Weights of a small GPT-style language model, trained from scratch on English Wikipedia: 9.25M parameters.
MLP neurons of a small language model. Each row is named by its layer, matrix (up: input weights) and neuron, and shows model dimensions 112-207. Each number is 200 + 30 x the weight over its row's rms, rounded and kept within 0 to 999.
After each neuron's rows, "fires in" lists the words (lower case) most often at its 100 highest values on Wikipedia text that the model never trained on.

L5.up513,199,192,199,180,222,207,183,187,212,199,216,174,185,230,215,156,193,192,223,235,204,242,188,183,222,190,156,196,233,226,191,133,229,170,227,222,277,148,174,263,236,183,191,176,221,92,194,221,199,232,193,174,201,192,221,220,194,266,140,174,222,191,260,164,184,242,280,294,196,205,200,201,255,222,181,190,225,143,138,210,222,175,117,194,206,171,181,203,204,224,192,215,239,202,218,187
fires in: "including", "or", "and", "include", "those", "includes"

L2.up741,235,199,239,238,160,154,200,177,195,259,215,202,239,193,221,312,164,117,241,286,171,186,210,221,210,171,232,153,182,196,202,199,188,230,160,184,198,204,170,188,228,171,203,204,200,90,202,239,243,213,263,215,196,225,209,203,211,205,223,208,164,177,185,149,164,221,228,173,164,168,169,142,248,151,165,220,182,178,244,189,214,150,241,163,217,167,130,195,189,220,209,205,216,217,161,170
fires in: "to", "took"

L2.up146,204,258,188,242,189,199,249,149,167,186,214,198,182,202,226,211,190,166,239,188,152,215,194,156,237,209,199,191,234,185,165,173,236,151,205,176,205,207,219,168,233,219,238,205,235,241,159,150,203,242,224,206,192,204,171,150,206,245,139,216,216,174,238,211,171,154,171,178,217,213,167,188,184,162,238,206,199,217,148,201,187,186,265,218,136,159,186,233,274,208,178,216,194,249,188,193
fires in: "first", "a", "regular", "against", "qualifying", "professional"

L5.up405,127,202,212,278,176,186,197,198,173,270,189,226,209,141,211,256,176,164,189,204,232,174,256,220,196,177,214,179,228,214,173,213,188,218,226,121,185,223,228,204,209,216,186,179,161,184,199,229,213,219,201,222,174,221,172,191,179,228,201,191,219,224,199,172,264,153,186,149,180,254,161,216,248,159,203,286,207,192,236,237,208,218,162,244,242,159,179,236,215,212,187,235,258,161,190,226
fires in: "to", "town", "reception", "t"

L5.up230,165,200,171,232,268,203,167,191,195,139,173,199,203,214,224,201,196,187,203,206,190,233,200,209,231,219,160,138,152,220,146,186,225,169,210,217,234,182,154,233,216,187,197,164,212,190,144,181,217,157,209,239,180,238,190,222,193,217,218,193,183,199,201,186,176,215,193,285,181,186,257,256,188,184,227,208,166,219,238,219,213,208,183,172,146,211,185,224,253,130,198,131,177,201,206,132
fires in: "several", "many", "some", "professional", "other", "five"

L11.up80,199,193,230,220,233,215,207,186,190,232,154,154,135,201,174,202,177,232,246,210,234,186,200,171,217,194,219,238,169,161,210,252,194,252,225,181,160,170,199,237,167,238,188,203,197,209,227,187,235,237,154,197,243,189,149,205,206,142,214,172,218,213,181,181,154,175,184,170,187,136,208,236,277,187,224,189,154,227,221,240,264,219,199,202,223,168,167,184,209,239,191,172,207,194,168,182
fires in: "was", "were", "they", "the", "is", "would"

L10.up378,202,206,193,238,200,198,176,233,168,205,203,182,154,199,236,184,246,197,184,191,156,202,217,212,240,212,201,173,184,231,191,205,193,217,184,193,219,198,152,206,181,162,140,189,205,205,189,199,230,225,219,189,221,185,126,200,233,206,164,198,175,166,234,176,183,189,218,225,220,218,226,203,235,207,200,194,185,176,262,216,177,225,286,196,228,154,174,159,122,192,169,211,195,218,184,192
fires in: "the", "then", "by", "with"

L9.up675,201,168,166,218,162,203,185,189,223,198,229,205,149,216,228,237,171,226,214,165,202,209,244,200,187,225,195,145,152,222,116,184,187,148,241,226,202,154,198,234,255,199,164,197,227,223,228,164,196,194,195,225,157,215,221,230,173,156,201,175,215,200,203,161,219,175,222,186,198,206,249,168,177,192,212,142,214,253,215,186,178,242,203,218,186,183,225,175,206,180,196,174,207,185,198,238
fires in: "these", "local", "original", "numerous", "various", "religious"

L9.up497,163,200,185,210,195,174,184,148,210,239,207,185,121,198,212,199,208,228,262,209,123,151,211,192,241,197,196,242,277,181,167,210,183,162,194,221,219,207,169,229,171,228,151,203,253,240,182,117,186,213,230,184,256,162,227,149,143,155,174,200,208,170,181,195,195,190,190,250,184,171,169,222,199,209,202,223,204,166,184,238,155,175,213,165,178,154,199,211,176,218,205,164,198,176,176,174
fires in: "other", "more", "his", "to", "others", "of"

L13.up544,217,219,223,192,164,162,191,139,235,156,181,193,219,219,236,190,181,194,210,252,236,193,136,197,135,175,165,218,197,213,224,213,157,189,191,182,210,164,211,187,200,243,229,237,201,149,191,225,229,177,154,226,157,227,146,169,160,182,176,217,177,216,165,232,155,209,217,190,187,198,209,211,176,144,236,210,121,133,193,201,225,252,218,122,174,188,231,214,224,209,240,223,213,163,196,213
fires in: "an", "another", "any"

L2.up111,183,160,170,178,224,210,199,234,156,184,225,139,217,188,189,196,150,205,211,211,212,204,228,166,162,209,163,225,259,198,228,262,195,156,182,180,165,221,216,203,191,206,199,189,221,220,244,209,223,157,166,210,142,224,184,256,196,167,245,227,200,178,171,214,153,180,179,181,224,174,160,198,237,164,163,177,199,170,199,191,254,184,198,180,251,226,202,190,183,211,195,184,193,170,216,154
fires in: "from", "by", "before", "more"

L9.up469,213,247,206,164,241,204,174,285,241,206,221,154,207,216,173,224,212,128,172,184,189,159,171,158,224,88,181,206,182,199,220,178,228,219,214,197,165,202,193,170,211,181,190,197,231,191,222,210,185,208,218,190,200,229,210,195,137,241,202,199,202,164,232,209,220,259,236,158,160,239,206,167,221,161,208,206,177,211,197,233,179,197,192,142,193,141,219,197,165,169,147,202,234,166,185,189
fires in: "of", "to"

L13.up422,188,173,242,185,207,184,242,195,191,221,205,226,109,153,245,177,178,209,206,208,178,202,185,202,189,183,165,150,166,235,179,187,140,239,172,224,198,181,220,153,222,217,267,249,202,190,157,178,265,216,158,179,223,223,158,219,213,218,243,164,141,162,195,155,247,209,214,226,197,231,191,233,176,204,177,194,209,168,195,227,193,200,125,219,235,183,241,214,230,201,174,225,211,201,182,129
fires in: "an", "are", "be", "any", "made"

L9.up461,229,198,205,242,192,267,180,159,172,198,159,196,171,167,243,182,255,215,255,213,192,222,207,236,191,219,186,151,168,205,144,228,176,188,196,140,206,166,151,212,228,201,179,199,196,248,182,158,175,215,223,255,195,234,245,179,232,193,195,132,222,228,137,178,178,177,224,222,191,214,186,174,280,214,223,221,218,130,171,229,214,179,204,174,206,189,213,154,209,213,203,201,171,188,164,193
fires in: "his", "s", "of", "attempt", "attack"

L8.up482,201,199,210,210,160,203,176,203,135,163,231,235,213,183,177,183,245,200,236,197,146,215,199,198,218,283,172,203,169,204,165,159,219,187,190,187,148,206,186,197,218,220,283,226,177,181,169,202,258,198,161,195,150,230,152,162,207,217,202,193,191,208,187,199,178,254,195,232,159,188,208,247,177,225,179,224,181,184,189,245,205,243,180,155,180,252,189,240,214,195,146,183,200,171,200,120
fires in: "which", "that", "who"

L13.up160,164,246,270,202,196,239,231,176,204,185,201,206,185,195,199,184,200,212,218,178,178,188,170,115,215,205,191,214,166,264,222,224,187,207,232,241,220,184,177,180,210,253,226,172,153,173,196,181,215,231,240,172,182,221,212,219,201,197,200,200,194,174,164,170,164,202,185,204,104,211,203,233,245,177,204,152,155,152,208,157,193,154,239,193,277,189,211,192,221,224,183,181,253,190,138,182
fires in: "to"

L2.up591,222,250,205,199,183,225,147,204,213,182,190,184,184,195,177,208,218,176,241,167,193,211,204,219,161,201,204,215,194,201,189,222,195,146,166,187,233,179,196,141,218,198,246,234,198,139,270,165,214,225,233,211,217,119,213,234,167,219,176,229,214,189,192,238,180,244,169,160,191,238,186,230,205,232,216,231,196,207,216,246,215,194,154,196,190,246,212,214,214,234,166,211,107,281,210,209
fires in: "and", "support", "security"

L13.up637,179,157,292,179,211,242,250,185,192,205,170,223,190,227,217,212,218,185,156,160,189,245,210,225,218,153,173,178,193,243,223,208,180,217,151,209,204,175,158,170,153,221,191,240,143,160,179,210,204,165,185,168,193,257,197,172,212,225,219,191,218,215,207,235,271,200,164,199,174,172,160,180,209,170,196,192,217,173,208,157,185,192,219,164,240,165,246,197,215,214,231,216,116,128,158,226
fires in: "an", "any", "another"

L12.up334,219,224,212,196,156,184,129,178,216,193,208,168,197,152,216,171,175,287,255,242,207,163,189,157,192,147,205,293,194,252,160,201,205,220,186,164,213,240,211,221,209,229,172,174,194,191,163,164,270,214,220,205,191,184,205,199,203,243,227,208,170,251,193,178,166,176,197,176,198,179,212,203,233,171,236,207,143,220,233,161,224,289,206,194,219,177,191,174,202,226,198,174,234,203,213,199
fires in: "can", "will", "is", "they", "may"

L12.up251,124,122,188,178,237,146,262,205,192,200,168,240,187,207,228,201,177,164,218,238,184,250,230,231,238,205,184,231,236,213,197,212,261,167,200,241,230,200,202,178,238,214,199,228,248,197,203,188,183,222,210,211,193,187,234,217,196,194,205,209,169,194,186,219,225,169,180,192,179,167,170,279,246,200,269,129,231,229,218,200,185,185,178,190,191,159,155,185,151,181,178,157,117,162,151,240
fires in: "county", "north", "society", "south", "country"

L11.up767,176,193,218,221,243,215,161,241,196,198,157,200,203,154,219,129,196,160,181,178,161,210,226,246,220,200,194,223,195,201,188,195,199,181,130,184,225,198,203,219,202,203,208,200,188,226,174,197,203,163,199,184,190,177,125,236,203,263,238,194,150,208,186,129,213,212,179,232,212,211,212,195,142,201,187,229,215,148,168,216,223,212,180,133,234,179,268,218,259,209,154,177,177,200,214,189
fires in: "an", "was", "been", "then"

L2.up499,191,258,200,146,194,263,205,248,202,207,168,246,190,211,230,160,237,162,231,248,179,164,210,209,163,153,216,194,201,202,195,229,201,148,191,168,201,201,209,163,244,194,182,229,244,182,179,197,261,192,152,169,208,217,220,180,176,196,205,256,198,193,211,229,227,249,195,188,280,184,221,194,173,246,211,241,198,242,226,230,242,148,198,217,206,157,246,196,172,185,204,226,165,245,163,216
fires in: "m", "and", "download", "y", "digital"

L11.up469,207,193,211,208,200,192,158,245,179,217,223,239,177,113,221,182,180,154,244,211,184,240,283,245,222,144,143,240,201,184,204,210,161,195,220,236,236,232,210,172,191,228,222,186,191,199,168,144,229,181,157,233,120,223,215,163,236,182,172,141,172,223,142,170,163,168,233,243,236,177,189,205,173,217,190,116,209,218,221,224,228,210,228,190,181,179,193,191,206,213,164,223,164,197,177,273
fires in: "were", "are", "also", "was", "been"

L11.up130,247,204,234,211,169,231,191,163,188,192,259,227,208,208,245,157,231,170,219,198,185,163,198,210,162,112,150,216,177,249,171,202,249,181,194,211,232,188,222,211,238,242,184,207,188,198,208,209,150,183,178,263,233,238,162,151,233,193,201,163,124,188,207,135,159,206,201,215,163,191,206,216,248,206,183,181,211,188,193,172,236,238,218,147,178,202,202,176,193,209,169,186,233,208,232,226
fires in: "who", "and", "by", "for", "since"

L5.up305,195,220,190,182,190,163,241,185,198,219,263,247,233,244,203,224,224,202,204,222,186,211,165,238,217,153,211,249,171,229,245,229,210,227,164,195,152,163,184,171,209,212,168,181,198,168,177,227,151,179,239,202,177,227,198,173,218,205,296,228,232,207,182,220,196,243,182,170,234,195,192,249,236,157,245,152,181,219,199,143,186,237,180,176,144,178,217,168,212,235,198,216,168,187,236,173
fires in: "which", "has", "had", "was"

L11.up131,206,197,163,160,205,177,269,222,177,265,250,249,256,184,165,199,133,196,156,204,188,234,225,217,167,166,239,200,201,202,203,156,186,198,123,210,228,215,198,230,162,213,186,249,199,151,157,218,164,180,166,225,208,229,195,159,258,204,225,171,205,186,188,217,194,207,190,191,190,259,202,220,236,208,232,208,176,243,237,223,257,191,225,219,191,186,161,173,259,211,136,189,187,200,161,159
fires in: "of", "for", "as", "to"

L6.up394,151,206,206,189,192,193,192,201,195,188,235,215,169,237,200,219,219,179,207,205,157,183,206,234,183,207,192,189,173,227,248,162,233,125,112,216,202,172,186,210,221,149,205,242,232,166,202,189,193,188,174,174,219,198,172,159,216,163,181,203,247,208,219,130,183,247,265,169,139,212,204,279,193,185,222,195,251,247,249,178,144,173,228,229,175,229,196,151,155,179,181,211,195,213,190,187
fires in: "than", "as", "half", "husband", "what", "while"

L12.up209,174,232,198,221,174,238,190,209,122,197,173,202,232,183,207,188,232,167,189,187,163,220,167,206,227,186,210,206,143,195,219,219,180,276,214,251,211,163,224,198,188,253,204,171,166,159,216,206,142,168,212,168,208,227,186,192,184,195,198,152,227,248,171,183,213,247,236,190,177,156,206,216,219,167,235,209,210,193,190,197,212,226,201,224,193,252,203,187,210,201,170,158,197,181,233,201
fires in: "who", "which", "could", "had", "only"

L10.up379,287,171,235,169,208,184,162,211,206,233,173,165,184,226,243,202,188,174,204,236,161,181,188,213,161,228,242,182,196,206,162,222,197,186,178,166,206,187,174,211,217,172,198,272,184,213,144,183,129,166,205,207,179,223,182,182,210,201,163,170,161,208,204,188,225,211,231,207,224,254,225,212,193,208,208,167,193,176,237,198,157,209,173,169,264,157,214,159,200,217,190,249,249,208,264,159
fires in: "up", "well", "wide", "june", "wei"

L5.up585,177,192,215,242,186,237,255,245,214,177,181,189,185,256,192,203,212,148,186,250,183,247,194,178,158,226,195,235,221,221,222,207,203,213,159,165,199,184,184,264,188,146,190,198,224,161,202,186,144,159,159,186,219,197,203,237,213,202,160,136,221,193,165,200,201,190,134,212,207,213,245,197,202,165,286,181,185,216,221,148,157,189,259,206,201,190,224,207,197,223,228,231,181,248,157,218
fires in: "several", "college", "received", "husband", "collected", "while"

L12.up18,184,167,146,161,156,197,162,218,190,243,202,210,147,216,217,176,185,241,192,216,176,186,215,237,205,182,222,231,248,202,200,223,217,218,162,198,195,236,195,215,249,234,170,130,232,223,177,188,161,197,202,247,147,279,196,156,265,256,178,185,236,178,178,208,128,183,161,170,190,226,159,257,241,224,184,208,252,217,240,169,218,152,176,211,174,172,143,168,242,250,171,222,238,204,219,170
fires in: "at", "from", "to", "for", "description", "detroit"

L6.up363,221,192,200,145,166,191,198,174,180,243,138,259,214,212,185,183,186,204,228,147,182,209,184,210,236,188,160,242,146,235,216,200,197,199,223,240,194,178,161,175,152,191,225,211,220,184,231,251,229,183,127,183,193,193,138,193,235,220,244,185,228,206,184,218,200,227,216,186,216,254,217,190,223,166,280,235,214,173,178,210,260,174,217,193,184,204,174,184,161,183,165,201,163,195,232,169
fires in: "as", "al", "aspect"

L12.up240,175,154,249,183,148,239,189,208,210,166,188,229,194,236,185,232,207,197,203,239,180,218,176,235,240,231,164,187,222,192,181,201,250,248,167,210,184,200,179,170,243,236,179,246,218,193,182,192,206,257,186,177,190,221,183,203,199,230,206,233,220,180,216,165,197,215,222,200,164,202,191,217,226,176,224,172,195,200,185,194,204,188,134,172,162,117,217,229,205,171,142,237,221,230,158,159
fires in: "with", "for", "on", "by", "at", "to"

L13.up723,165,185,226,194,161,206,222,161,207,203,205,169,180,254,201,134,166,214,211,166,187,196,195,188,198,163,231,226,191,237,172,224,193,261,212,263,221,220,227,215,183,199,199,184,189,162,176,217,161,225,206,221,225,205,169,234,181,223,214,192,222,206,186,184,146,230,220,213,164,181,245,214,246,211,267,205,126,183,212,238,161,195,198,233,156,147,188,186,121,181,158,215,211,230,198,137
fires in: "to", "by", "with", "contains", "as"

L10.up475,158,241,249,218,192,180,190,177,194,201,214,245,187,232,207,247,197,205,233,247,172,206,168,204,144,176,218,184,266,200,213,193,197,193,173,234,192,206,224,158,165,241,198,185,234,244,192,193,144,230,181,145,158,233,108,170,239,203,242,151,132,224,224,180,242,210,156,165,233,191,204,225,210,228,193,183,190,212,161,111,222,253,143,194,197,215,197,206,213,211,181,210,189,178,219,204
fires in: "an", "any", "another"

L2.up292,165,212,236,253,181,215,193,213,177,199,216,199,156,174,197,153,177,223,256,192,188,211,174,209,206,213,210,219,200,173,192,163,207,185,173,167,193,246,226,145,185,199,230,220,205,174,204,157,255,191,153,192,213,235,194,202,171,160,206,221,264,236,244,258,161,218,200,245,229,187,182,225,232,246,197,236,153,232,202,154,156,181,221,235,190,165,212,155,162,242,163,189,211,189,208,181
fires in: "that", "which", "only", "first", "also"

L2.up596,187,165,221,194,189,201,170,160,207,198,186,221,188,221,218,216,239,198,235,204,163,253,215,234,210,217,253,256,223,243,206,220,147,190,183,200,166,212,198,225,203,191,244,248,227,191,194,238,177,200,231,193,208,201,213,191,242,144,175,151,172,207,208,260,189,202,204,202,208,194,242,184,165,292,149,184,205,213,181,196,147,223,195,242,162,224,174,205,167,181,200,237,154,196,281,236
fires in: "part", "which", "party", "use"

L6.up115,206,184,245,271,209,181,178,184,169,174,166,262,207,250,168,162,166,233,200,173,178,213,199,191,174,195,115,171,145,211,233,178,231,208,243,204,204,187,193,202,177,203,248,230,160,203,199,179,199,178,182,187,229,232,221,241,230,253,157,197,239,237,226,190,277,234,153,166,246,197,213,195,177,181,170,225,125,212,188,184,236,195,204,272,201,171,215,225,174,205,172,253,234,175,207,183
fires in: "he", "held", "she"

L10.up148,227,191,207,224,203,186,182,227,170,140,231,200,205,163,164,175,194,170,163,197,196,203,208,241,164,218,200,195,232,193,176,176,265,187,170,226,217,190,220,215,206,226,200,253,200,171,168,163,219,147,220,162,170,188,275,162,176,226,196,182,170,192,214,192,234,200,173,190,235,176,183,162,262,230,269,275,188,169,203,184,168,175,218,179,228,182,210,160,159,138,210,196,221,200,203,202
fires in: "a", "served", "such"

L12.up537,173,237,158,253,128,203,199,240,181,189,264,238,188,187,234,161,223,235,233,198,158,185,138,234,183,214,163,234,195,174,184,228,218,223,198,228,189,209,218,212,180,176,203,146,228,191,181,176,169,200,238,187,190,222,222,186,182,250,239,200,242,180,173,178,163,212,199,223,157,176,200,246,182,205,221,216,221,207,200,217,197,169,190,207,208,157,169,281,181,194,192,247,213,212,168,145
fires in: "for", "from", "to"

L12.up185,215,181,223,239,181,225,200,185,177,215,188,184,192,186,207,205,213,219,225,169,219,195,241,186,274,238,147,175,222,229,177,227,237,108,214,198,198,150,213,201,157,245,151,168,248,234,195,184,184,174,231,146,253,243,155,185,186,247,202,213,244,185,230,167,216,190,167,226,216,183,222,283,202,169,241,201,162,150,233,242,215,176,250,163,189,208,225,219,180,198,229,216,250,194,186,204
fires in: "a", "of", "certain", "traditional", "numerous"

L5.up692,195,220,217,261,245,146,181,213,135,219,215,200,202,191,217,198,225,219,204,181,222,215,166,187,217,166,176,202,237,221,228,188,159,220,164,207,241,248,165,208,217,249,145,162,235,173,235,228,211,205,210,286,209,206,190,163,242,205,230,196,215,184,123,168,169,208,231,208,196,233,176,190,219,215,198,189,228,265,206,243,171,208,191,187,232,243,245,199,157,208,181,194,170,167,199,200
fires in: "which", "and", "who", "they"

L13.up604,203,200,184,237,191,180,222,237,179,193,153,205,190,235,227,152,199,263,242,168,212,212,195,217,148,195,155,299,200,227,182,240,177,201,197,207,249,232,224,205,146,191,205,179,224,149,205,163,247,191,202,164,137,205,204,198,161,188,183,180,201,139,176,227,198,192,223,198,177,170,225,223,233,248,215,211,191,178,243,191,231,220,156,190,243,166,268,218,168,210,214,218,223,164,144,152
fires in: "have", "has", "is", "without", "to", "became"

L12.up107,157,168,215,210,244,198,177,187,186,180,197,157,205,198,202,182,231,207,178,171,209,251,231,231,158,192,196,238,239,202,164,198,222,111,205,151,176,215,127,229,188,201,183,214,236,232,203,180,206,189,199,167,247,150,169,153,173,208,187,193,142,177,196,238,214,176,216,173,222,208,169,231,198,150,277,218,172,173,183,184,154,214,240,164,281,124,158,233,210,230,207,190,181,223,183,171
fires in: "a", "2"

L13.up399,254,198,232,142,138,216,230,207,186,190,120,160,233,194,227,184,176,183,191,184,189,223,210,212,222,165,174,152,210,180,215,204,170,239,204,215,177,157,205,202,170,216,265,203,183,228,174,216,204,218,240,165,138,201,148,146,164,133,237,183,190,185,178,178,174,175,193,232,177,178,273,173,214,231,261,222,190,190,191,175,171,249,208,162,221,222,197,220,147,243,174,172,217,179,223,231
fires in: "an", "another", "annual"

L11.up36,189,220,221,188,221,224,203,157,225,136,193,205,227,150,206,258,192,184,261,244,197,218,194,206,125,210,206,216,191,188,204,235,255,174,237,135,167,189,179,203,122,158,239,220,223,297,179,216,182,199,216,183,236,211,218,175,171,243,229,194,208,235,187,214,198,222,208,210,251,199,197,203,148,209,260,190,245,173,192,194,210,178,227,240,200,233,208,162,202,149,237,203,181,177,183,230
fires in: "a", "age"

L5.up251,205,218,172,243,173,201,161,203,171,204,197,195,153,207,242,170,215,213,201,126,200,182,209,218,172,211,156,197,239,242,155,199,163,225,156,229,170,220,181,226,256,220,235,180,282,190,184,142,181,169,220,192,197,266,149,198,197,253,175,191,179,160,146,192,203,196,197,196,208,206,211,182,244,168,211,207,172,204,169,188,211,176,213,187,244,219,269,243,188,252,203,186,237,159,262,128
fires in: "while", "and", "s", "his"

L9.up585,158,193,170,185,201,218,216,127,201,133,160,166,198,197,259,185,242,189,211,198,212,196,158,200,194,206,257,141,199,201,175,214,206,234,213,200,211,187,189,210,223,193,192,225,232,165,164,187,197,205,189,215,205,258,172,224,222,216,187,237,218,204,223,241,187,235,255,212,239,179,203,175,200,178,223,203,183,220,178,216,208,239,183,180,225,165,225,228,172,188,138,196,194,213,214,177
fires in: "a", "of", "and", "or"

L5.up724,206,205,170,152,177,213,169,189,120,208,215,178,187,192,220,231,286,252,229,227,176,232,203,231,186,187,163,228,201,196,254,191,227,198,189,195,195,178,215,166,134,169,186,159,172,213,205,240,239,156,208,230,167,190,179,158,174,204,219,184,217,206,205,171,213,163,148,136,211,199,175,246,216,193,176,225,271,141,162,201,158,212,194,193,159,214,165,204,198,175,127,192,251,236,226,214
fires in: "first", "single", "only"

L6.up393,215,222,167,192,235,134,184,148,192,251,182,222,213,247,202,194,262,171,207,190,194,217,187,217,235,216,177,220,250,234,200,168,214,145,218,219,170,248,200,195,179,213,203,203,201,201,144,198,156,146,204,219,183,192,213,182,230,219,237,212,226,191,212,226,147,192,190,182,231,228,169,206,181,249,174,215,227,219,213,158,172,203,181,153,218,217,195,238,192,205,158,213,126,189,223,235
fires in: "street", "consent", "season", "coach", "station", "co"

L13.up279,130,169,174,205,221,182,201,214,182,212,228,130,170,251,261,192,256,210,164,167,156,218,181,216,185,249,222,228,237,233,171,188,252,166,212,214,213,201,215,189,175,209,206,155,215,181,188,176,157,230,185,189,137,206,231,170,177,236,158,149,213,145,170,231,197,264,199,221,198,249,206,200,215,179,263,208,157,182,182,195,189,255,156,214,207,214,228,210,216,201,199,226,218,181,196,189
fires in: "to", "has", "may", "can", "could", "will"

L2.up506,217,217,210,199,190,224,222,215,183,209,232,206,231,184,166,165,203,227,187,153,228,235,223,179,255,214,242,157,268,196,147,202,180,183,190,228,209,237,213,170,207,190,201,158,185,179,192,215,164,227,199,224,211,247,235,248,153,187,196,234,218,207,217,205,159,185,161,247,143,217,231,172,120,178,136,188,185,191,240,260,203,204,220,158,179,206,238,179,242,235,228,174,212,189,181,172
fires in: "the", "six", "1", "then"

L2.up395,187,167,192,225,239,239,176,196,213,228,199,214,160,214,185,213,201,224,181,193,220,215,180,224,157,178,224,189,238,162,201,211,193,130,232,214,227,108,135,211,246,250,222,163,196,231,179,180,125,202,217,223,237,234,162,246,183,219,221,213,175,158,203,251,215,216,226,233,210,183,212,205,194,200,218,152,170,257,196,246,273,259,184,226,209,176,164,218,200,225,231,173,230,228,204,154
fires in: "county", "country", "southern", "father", "philosopher", "other"

L12.up550,196,183,209,225,155,178,201,215,192,229,219,228,211,214,193,159,146,176,199,184,188,176,222,205,242,232,213,235,190,207,158,216,259,188,214,246,219,178,170,184,156,202,230,193,169,205,149,227,207,117,214,242,197,228,190,142,244,196,185,249,200,259,154,163,229,183,224,240,151,215,192,202,263,202,160,128,178,190,213,143,227,215,213,192,198,223,215,171,211,169,145,206,236,202,182,183
fires in: "for", "including", "using"

L11.up95,172,212,217,197,197,173,204,200,171,174,198,237,237,156,204,176,188,187,231,244,182,237,207,207,269,215,203,196,175,192,189,210,191,225,210,204,193,223,256,205,159,229,231,137,153,194,199,231,237,180,209,164,279,259,186,184,195,207,178,170,175,163,196,172,180,231,225,227,172,199,192,212,211,243,176,246,198,183,140,210,183,199,175,204,205,195,209,206,231,194,234,171,200,205,231,139
fires in: "population", "some", "by", "of", "since", "many"

L9.up588,225,195,239,204,176,200,261,145,196,200,181,225,225,253,184,179,208,188,201,156,196,236,202,230,245,251,165,178,197,207,210,164,168,231,210,178,212,232,237,155,194,220,275,189,259,251,197,183,199,200,213,193,199,240,209,203,213,206,171,198,220,162,168,238,144,265,248,248,175,219,210,222,152,214,168,161,185,155,195,201,172,252,173,194,215,173,244,195,145,171,181,181,232,179,259,143
fires in: "an", "because", "any", "which", "the"

L8.up669,190,200,252,165,198,207,207,165,239,197,237,276,174,190,192,202,227,219,186,202,211,179,165,168,140,181,194,195,205,205,179,180,206,218,183,306,216,236,193,222,179,205,195,183,154,175,173,179,139,185,252,208,219,259,175,190,203,276,201,225,167,213,211,217,204,167,205,201,214,195,170,180,177,131,220,232,202,168,219,235,217,207,213,216,218,204,185,196,175,175,201,201,204,126,212,190
fires in: "the", "of", "de", "he"

L2.up385,204,183,168,185,220,158,209,182,189,181,227,192,237,200,251,171,153,192,219,222,175,221,183,195,205,167,162,214,156,161,196,222,200,220,203,183,183,232,228,220,182,186,162,200,228,213,158,263,199,231,236,226,200,241,171,196,208,230,270,176,225,246,231,231,225,154,191,178,192,202,199,258,191,254,166,237,224,208,137,166,236,193,173,174,147,200,164,177,165,180,177,148,164,217,232,258
fires in: "first", "used"

L10.up447,153,201,246,180,180,273,237,176,166,177,202,210,198,190,268,239,153,208,190,227,158,161,217,181,220,151,193,222,201,173,228,230,266,173,177,213,211,224,188,209,197,156,214,195,207,242,140,282,168,166,260,186,227,247,174,163,208,172,207,202,201,190,210,184,191,211,214,203,227,217,220,235,175,170,202,205,177,203,204,190,236,196,189,216,232,193,143,211,181,180,171,168,194,192,161,193
fires in: "a", "la", "full"